{"head_dim": 64, "d_mlp": 1280, "norm": "layernorm", "positions": "rope", "rope_base": 10000.0, "qk_norm": false, "parallel_block": true, "init_std_up": 0.0266, "lr": 0.00106, "weight_decay": 0.09, "schedule": "wsd", "dataset": "wikipedia_en"}
MLP neurons of a small language model. Each row is named by its layer, matrix (up: input weights) and neuron, and shows model dimensions 160-255. Each number is 500 + 40 x the weight over its row's rms, rounded and kept within 0 to 999. Numbers have three digits each.
After each neuron's rows, "fires after" lists the tokens most often just before its 100 highest values on Wikipedia text that the model never trained on. A number after a token or word is its count.

L5.up184:535490515573490470485487496489447586542531451579476553557572531557533518488449527485523465590406522495493517505461491507536557541513465468518532447580503485470503455553543453439471497532520508516491395466513566511507462495501492523501488446551522609445439496422531461517592512530562605484
fires after: " the" 55, " The" 14, ")" 4

L3.up1166:500532483448526503454508493514510546566519489521483501494414541540567532594497560421543448525494476505440560481463559473479481546470445521486500519505474496493579563497429521493494528495474484552469473484524583538486470536518513492414494492490554499503530572467591508508490494470511509469
fires after: " the" 46, " his" 9, "The" 7, " their" 6, " of" 5, " The" 5

L2.up289:444471469467497483450496471444465494553491509488507547543518478534508454489521567565522464544551474465513541467468484558524425553536415520482480491508469520485463474494477501521534474598542487518468487533515488477489497503475498530424529436497476557462490479500505476524571543483508566475
fires after: " a" 33, " the" 14, " an" 6, " its" 6, " Released" 6, " took" 5

L3.up88:460511517498541537476497483496483497397479581458475613479527475555499570534515483453486507519528496472495538442490411495483549536526492473491517501499454534458561519452557568502464498558540377559487406504478538552528474458528431520526547477516499517494533493465533488522484581542497495521
fires after: " the" 29, " The" 24, "The" 17, "." 8, "," 6, " and" 4

L3.up578:464520479466516511521589504454498544467461511542443499481506474487528503503509559515536427473386502478424546542430467535514464496556415516510511512532515504599511490498459544571487486532495462541477502492417507581528464452505524477485633497512468489513460501535459485562470511511511543576
fires after: " the" 58, " his" 9, " their" 5, "s" 4, " her" 4, " The" 4

L10.up740:550557527512446517529466558492396483490508430540525471490437509534512539491570452473563466534484469454425533401482496485588509524553486417506458541439480480472502552470522545508532585543455454507499477431530516444548506530507529436475432495527554494515439517470483545467514569461507533507
fires after: " |" 65, " 0" 8, " 1" 4

L2.up974:518480464526466482490532482474484531498507475462536527471508536495489562508509478512485458472476513457451524488522463475512432547441450543598560586467526457480499480551556474522561476569485538519511452466472500469462453500537501442475476511484481506477589491457471471547546466539611536536
fires after: " the" 38, " a" 7, " The" 4, " at" 4

L2.up199:529538453445548521500490442525536507506542475509562462490493451474476519446517522436468467456480557466475486490523430524465512522455503504524492545449499496480525492451467541525506551524500496530466478489478596522568438450482465433496480495557538509560462546471606492550489444548443482513
fires after: " (" 52, " \"" 20, "." 10, "—" 5, " '" 4

L3.up946:516522511468555485419541481448442510466573427566560475468495493483501508427498486462511496544515453507475463496479473496535490518518510505521587538498536523466511503588522509541467528539469515447480441487452547493504509465516521468536542528476545539495442504501542531532488519435566513529
fires after: "\n" 34, " of" 10, " for" 9, " to" 5, " ===" 4

L2.up88:463516501537525481495539506469496547525469533495530513504525409560560491518523417484484484513487480468438576549452452532509482523545420490538475508576476493554481492519524523518459457539537469536490524518457573505519425454439496485469456475473501499497522544471534527525475505484505527518
fires after: " the" 47, " The" 11, "The" 5

L3.up564:550492513461454533451514469492455506530457508487518548538452431523581527546521560480567491490486547488541498528484528503528502574528445457538481449498443474545563536513484539485506511527459497599500416477500515510490459536496427463485484440561495513478509500476592482487546512457500503486
fires after: "," 27, " the" 14, " The" 14, "|" 5, "\"," 4

L3.up1246:613555528539494534480512436432465536475464537486475513466455538460474562488541589439521459552509543551441508434508520553503547540483515510440532463536517438492540510431452566546554519498484449511438489508471506460491439513501478503462511516540523508534518509457487559495493564453526584489
fires after: " the" 34, " (" 17

L3.up256:487509510486516526422467523546505502466469445490524544515439518545447495466554609506437443481504458532454536502537504502448523469510532538531516457513549519511435462533424457447467489487516491494515434498470497511624517558461513521470537573540478499495580464482513489500574554428502545570
fires after: " " 19, " in" 17, " on" 14, "." 7, " In" 4, " As" 4

L2.up734:467490461517585553496527454519490479542484513532495532472562551474526632485525552530494458577502476463470532527499434514447520515490491515516575485503476494433413534500518531522451536594457509457453467447542490487541492494526494471547492459454441468571589549481582544528571579493490500501
fires after: "|" 29, " |" 21, " is" 11, " the" 10, " an" 7, " The" 5

L9.up949:490502469462483534385539460550441475505567600403543450520516446495522479462470497527481440455526490533515521523417447570508482527501491545529523476486407491460435517447497506574520495468479417564496522517500517544418452485581493425498471494509471452498512539451524553490538458499531505453
fires after: " the" 41, " The" 9, " |" 5

L12.up177:508597406432572494503536485467519507506484534531492483473563528563485522499443494509507515508504490503467477482453557445459485525479513496536480491454545499556518538545493489487551445417497505561470483537558525582542442535466488483532491497497525510565535548492511455447490576513469490428
fires after: "\n" 43, "-" 9

L3.up1037:519493448484533463469461430415461535515404437550502465424476507530447548511529496543473496519454482512439550549505508516569438543502414494462526590488554484484455468518492533582437470532480503456511471506486474543505469524495497474460563489406441492516563507421511541564492545481546537478
fires after: "\n" 58, " v" 27

L3.up862:509550438481572487488495469582500504522491448568555522456452498507514481379504486437489498483519496489453518438501478555542474543544556529539480571399523476483505499530512429564498517534527481563492420511496564546548503424505518509540491450437524505526529534451576519446529497435543538451
fires after: "\n" 61, " 0" 20, " " 4

L5.up917:475531515498525508528453522523539507499493445536488463480485439527464562568572557438445478502494486503417491510501483481537581551548525637553597528505469484464457562517507479503468520487514527481431468470493494530498450484429512486503409529515534485447541506525433522523498528537502517528
fires after: "\n" 28, " of" 13, " in" 8, " from" 5

L3.up1229:541536506528535530487486437457456510564539494562508456440486484495529537475517439454495525546541479512458508524548513485536483534489514556528485517472556488466489514474516512531429551507453501471470468467444555545539453481486499461488525475482522524525571563485557567526566432475535550525
fires after: " \"" 26, "\n" 22, " was" 7

L2.up753:453492402494496601480554475402496444542501567480541500509487542528545472547524565494493483459483467451404514471491469470531494486536437567515487538497492485465489509474515527485499542501470450544459469445528514507506466495516478454535548537455489501492461525459509495559523457490497531488
fires after: " a" 49, " the" 15, " A" 14, " an" 8, " late" 5

L5.up434:579504427550506477468507477434446515518521532526535548510484491535461569418480491441522429462432500536463507470458404540574531455524483511596554527455533464502499511529548466474556578500545470531526453517480512501543451489511516504526562480419536550496481441449556522532525478555431507549
fires after: "." 89, "\n" 4

L3.up13:535518444500507477518515503346481550575484499570484444477463542532505544515547531480537500452443510474457543537500493488573549524513440519515469516525496548521556539434580531505487513490482470532481469529438512515466437501461461430526552427561475537507504512506515522595486551488544518517
fires after: " the" 69, " The" 12, "\n" 6

L5.up988:508550487435518581439469505512484465524538526556529535508482492492503465437551573491510449520544456493399518432488494457522531505415543445484559549468544504511546477454507515549555533433498519522499474485508476472588482497536465542476547490441564552527486485545515545502525496458462569603
fires after: "." 36, "\n" 33, " (" 4

L3.up860:516491431471548509451458522484507543472548453464514470475492509511540473491467509527598496537398528506476489575433503565431515484527511484526486522529471545514499504518509535553397492496471471557450466496444531543529450495477503455512494430512539513536615547396598541543624496526497524531
fires after: " the" 41, " The" 20, "The" 9, " All" 6, "," 4

L3.up185:475485440423534525412458496441523537572515542532494545519517530524534459543499595547559468509540501492406466523495443471494546485492434541547490554519484490517484491417541573584488559542528468547469483521509512524507491482526568461541493540469541499461543511471559516546526535451516487491
fires after: " the" 59, " The" 12, " a" 6, "The" 4

L3.up934:435496476472534530438411465504458473574475507559478597518492496511529527497515498534489489538484438511418516589559403509518514512519468554527503567468460521503473574479547524472512534573434503524513491466529541536539430545507478481509510470505473525503572597431588442525579462515517505454
fires after: " was" 34, " the" 30, " The" 5, "." 5, " is" 4, " part" 4

L2.up73:436472486493461515493555489535496547510493494484549579448462450500514543504529516538460452537486450433499522461516474542556481527464416501499512476420508492497476562487498451477489544546472489550463378517503508477462490540481435442486529402406444498496497506509519505574554503526481571512
fires after: " a" 41, " the" 12, " A" 11, " an" 6, " Com" 4

L2.up1198:565568525455526518459527515463486497448482522569439575463468460522546432481517442454444547459518543516486501494440426521477570550487496501498542520539531514424499557539497539506470545456592483547546497508501526474507459524512439497493475501440549460458472526445596540527531499536515539517
fires after: " of" 23, " the" 17, " and" 9, " Jean" 6, " Saint" 4

L3.up530:472512524515545489414463405499554479503468526515569417502470473451557476428510482483545559558480532482479499507472482498441448595494513530515560519481508573443478521477519510490410504522542540467536488463518539511578465452500474460591482518454513463547552462500566496537552459542481483561
fires after: "," 28, " (" 9, " Website" 5, " \"" 5, " was" 4, " is" 4

L2.up1087:477526455460517545562558569475520578531486520466510473411480534505520508513429527505482495535528460555463466504452526483598499474509475506481495573549558545515498494561428542484448521542524459559460452480509528517467493449448468543492511528468496498569470555475496560547512491490571563559
fires after: " |" 34, " a" 11, " L" 9, " Le" 6, " A" 4

L3.up657:495523491523454508510500487529490506470467511541517572498545527546504539504525472480479487546458500444497566443475497494443569475480473495543499510479551471513504502483518490501519459558485529458467429483476470524492452441421482467467506373524475517460522560491469468529510607555484525454
fires after: " The" 17, " the" 17, "|" 12, "The" 5

L2.up254:463516462446510537486517577444529516521487458527539497465451478497508483514508503594557452499528489487500536495463464514542513516477437478466491490391578431466537494509512523507516538455563492548454420516524527493504462518486420479525500562457610537475558498492494528532527448501563548462
fires after: " A" 18, " a" 18, " an" 8, "H" 7, "B" 5

L2.up581:480521501578462547546559524524486519471504488466526529481504567572550448498476501523456514524442451521549503464464437536541553528510560487468459502470530522456504553526414494485466521482499451520580458543476545500530462496411489499470446471456506487509504471510461526596506524480582449431
fires after: " |" 35, " N" 28, ";" 5

L3.up539:483503474544501496445462420540457471584511573534470509512495476513588513465555448506471523460490525456500485466496518531493520479472499500483532504494558451467521558488552502484433482552545415533470405453504438498486427435469462497468448492516518495493524534505531487514550558544503426479
fires after: " the" 49, " The" 7

L3.up324:477540540501518553509543471443427511500576500615504521468480452544562505399538528462492396505451478469509539496400464501611544484507533489503577531519573485496566435552522546520462526479448474494522529504523500493519485466529429433531499519438492542499552503442575546518505527476494573478
fires after: "\n" 59

L9.up506:589531463527512529537535428480479442511497552519548466515561499505553527472455605371417467429451461476524493513519502525435555499501521487534479569514507516467513475515495481488503497521423505570418453487507487491459469502453449443528545578536478501567513566469480497537513585502505495486
fires after: "\n" 33, "-" 20

L5.up481:455495494457530610498512493597494486465546486522496486500490476586558451444583561407529477545526478609435492433499424490513568511504513572524519530547519473485515412560539515478478524466540475496555503446509524519468510489517529502539561521517480431466427478474518501482519512437464511576
fires after: "." 20, " in" 17, "," 17, "n" 4

L9.up3:514526511431444474481460527449492490474616545576459479463534487538512481461502452413427483507489495489519483495503492518484525543532532458570583485497604489517524509480487508500415491451446544490480462495456479464495502491479475471478484527506487433461512497517598479492523500513461516500
fires after: " |" 60, "-" 5, " and" 4

L3.up851:525532456478508533476556529495506507435524530555484531533474453561520535539442437532587458568525506451445499485484439544546492496557426436434499460555503502516490462524535539534504498472496480542486476486417535494466534499509441453513454521432486472502502528416605478580519603454496433511
fires after: " the" 26, " The" 20, "The" 5

L9.up592:529463465464529480516519533483457472483514491510578498505493453503544549533496487475500423497481494479489488515477470494556539562558424494563447496503459500470475467466492551592500556504457522515530466449534490506478468519483507449472467561524469528487565485472591539497556508552562490416
fires after: "|" 27, " the" 15, ";" 10, "-" 4, " |" 4

L5.up472:541539489476464483462543454458423504549519504536532496470507459518479574430526585455478454486483499425433436465441480570630553486505488478512520534478492516450514525536478435523521477493534497525555536489495572530470465446491519484570567482489528593448504477455616508478556495484507558513
fires after: "==" 24, "." 19, " ==" 16, ")" 4

L2.up174:464490394511522496553454528491539581491504502540560466470493445527537529391476505544463537469492493439518529520447469541523528564529442471515526551511483487518464487502462489516500572534468446610538527494475480507446510469464515501505532510527482565489511516534562502566604528455533508493
fires after: " the" 28, " a" 15, " number" 13, " 4" 6

L5.up1035:509497492492531540531448526487481531515457446481538564490472511532461459462473507516487504513455463521496507495536417538459585564528489495542505528549488493506451481470496525500464465503434442527457438497483484513504471486488496478483514508446525464491574481416518521511547580476480511529
fires after: " the" 27, " " 12, " The" 7, "." 5, " that" 4

L5.up782:454499498474587485464503477503414545540551468541523499467516509533479540519531496453433394532442437482488536548528388515537499501515443534487592527401517503508449517543489484519443526548488518506510521501468542578535481473472468456527545516503492506465549507435441501560435548486440496503
fires after: "\n" 56, " \"" 4

L10.up7:572532416443494505517467411438481486515484530575516454504501474523542525521498562517547507419443500397486468479462555487523544538554512539483497501467543503530491494483531493458532565467520511591489526473511523544446472472459501452475482525481484533586505551530507540520519530491584503476
fires after: "\n" 44, " the" 19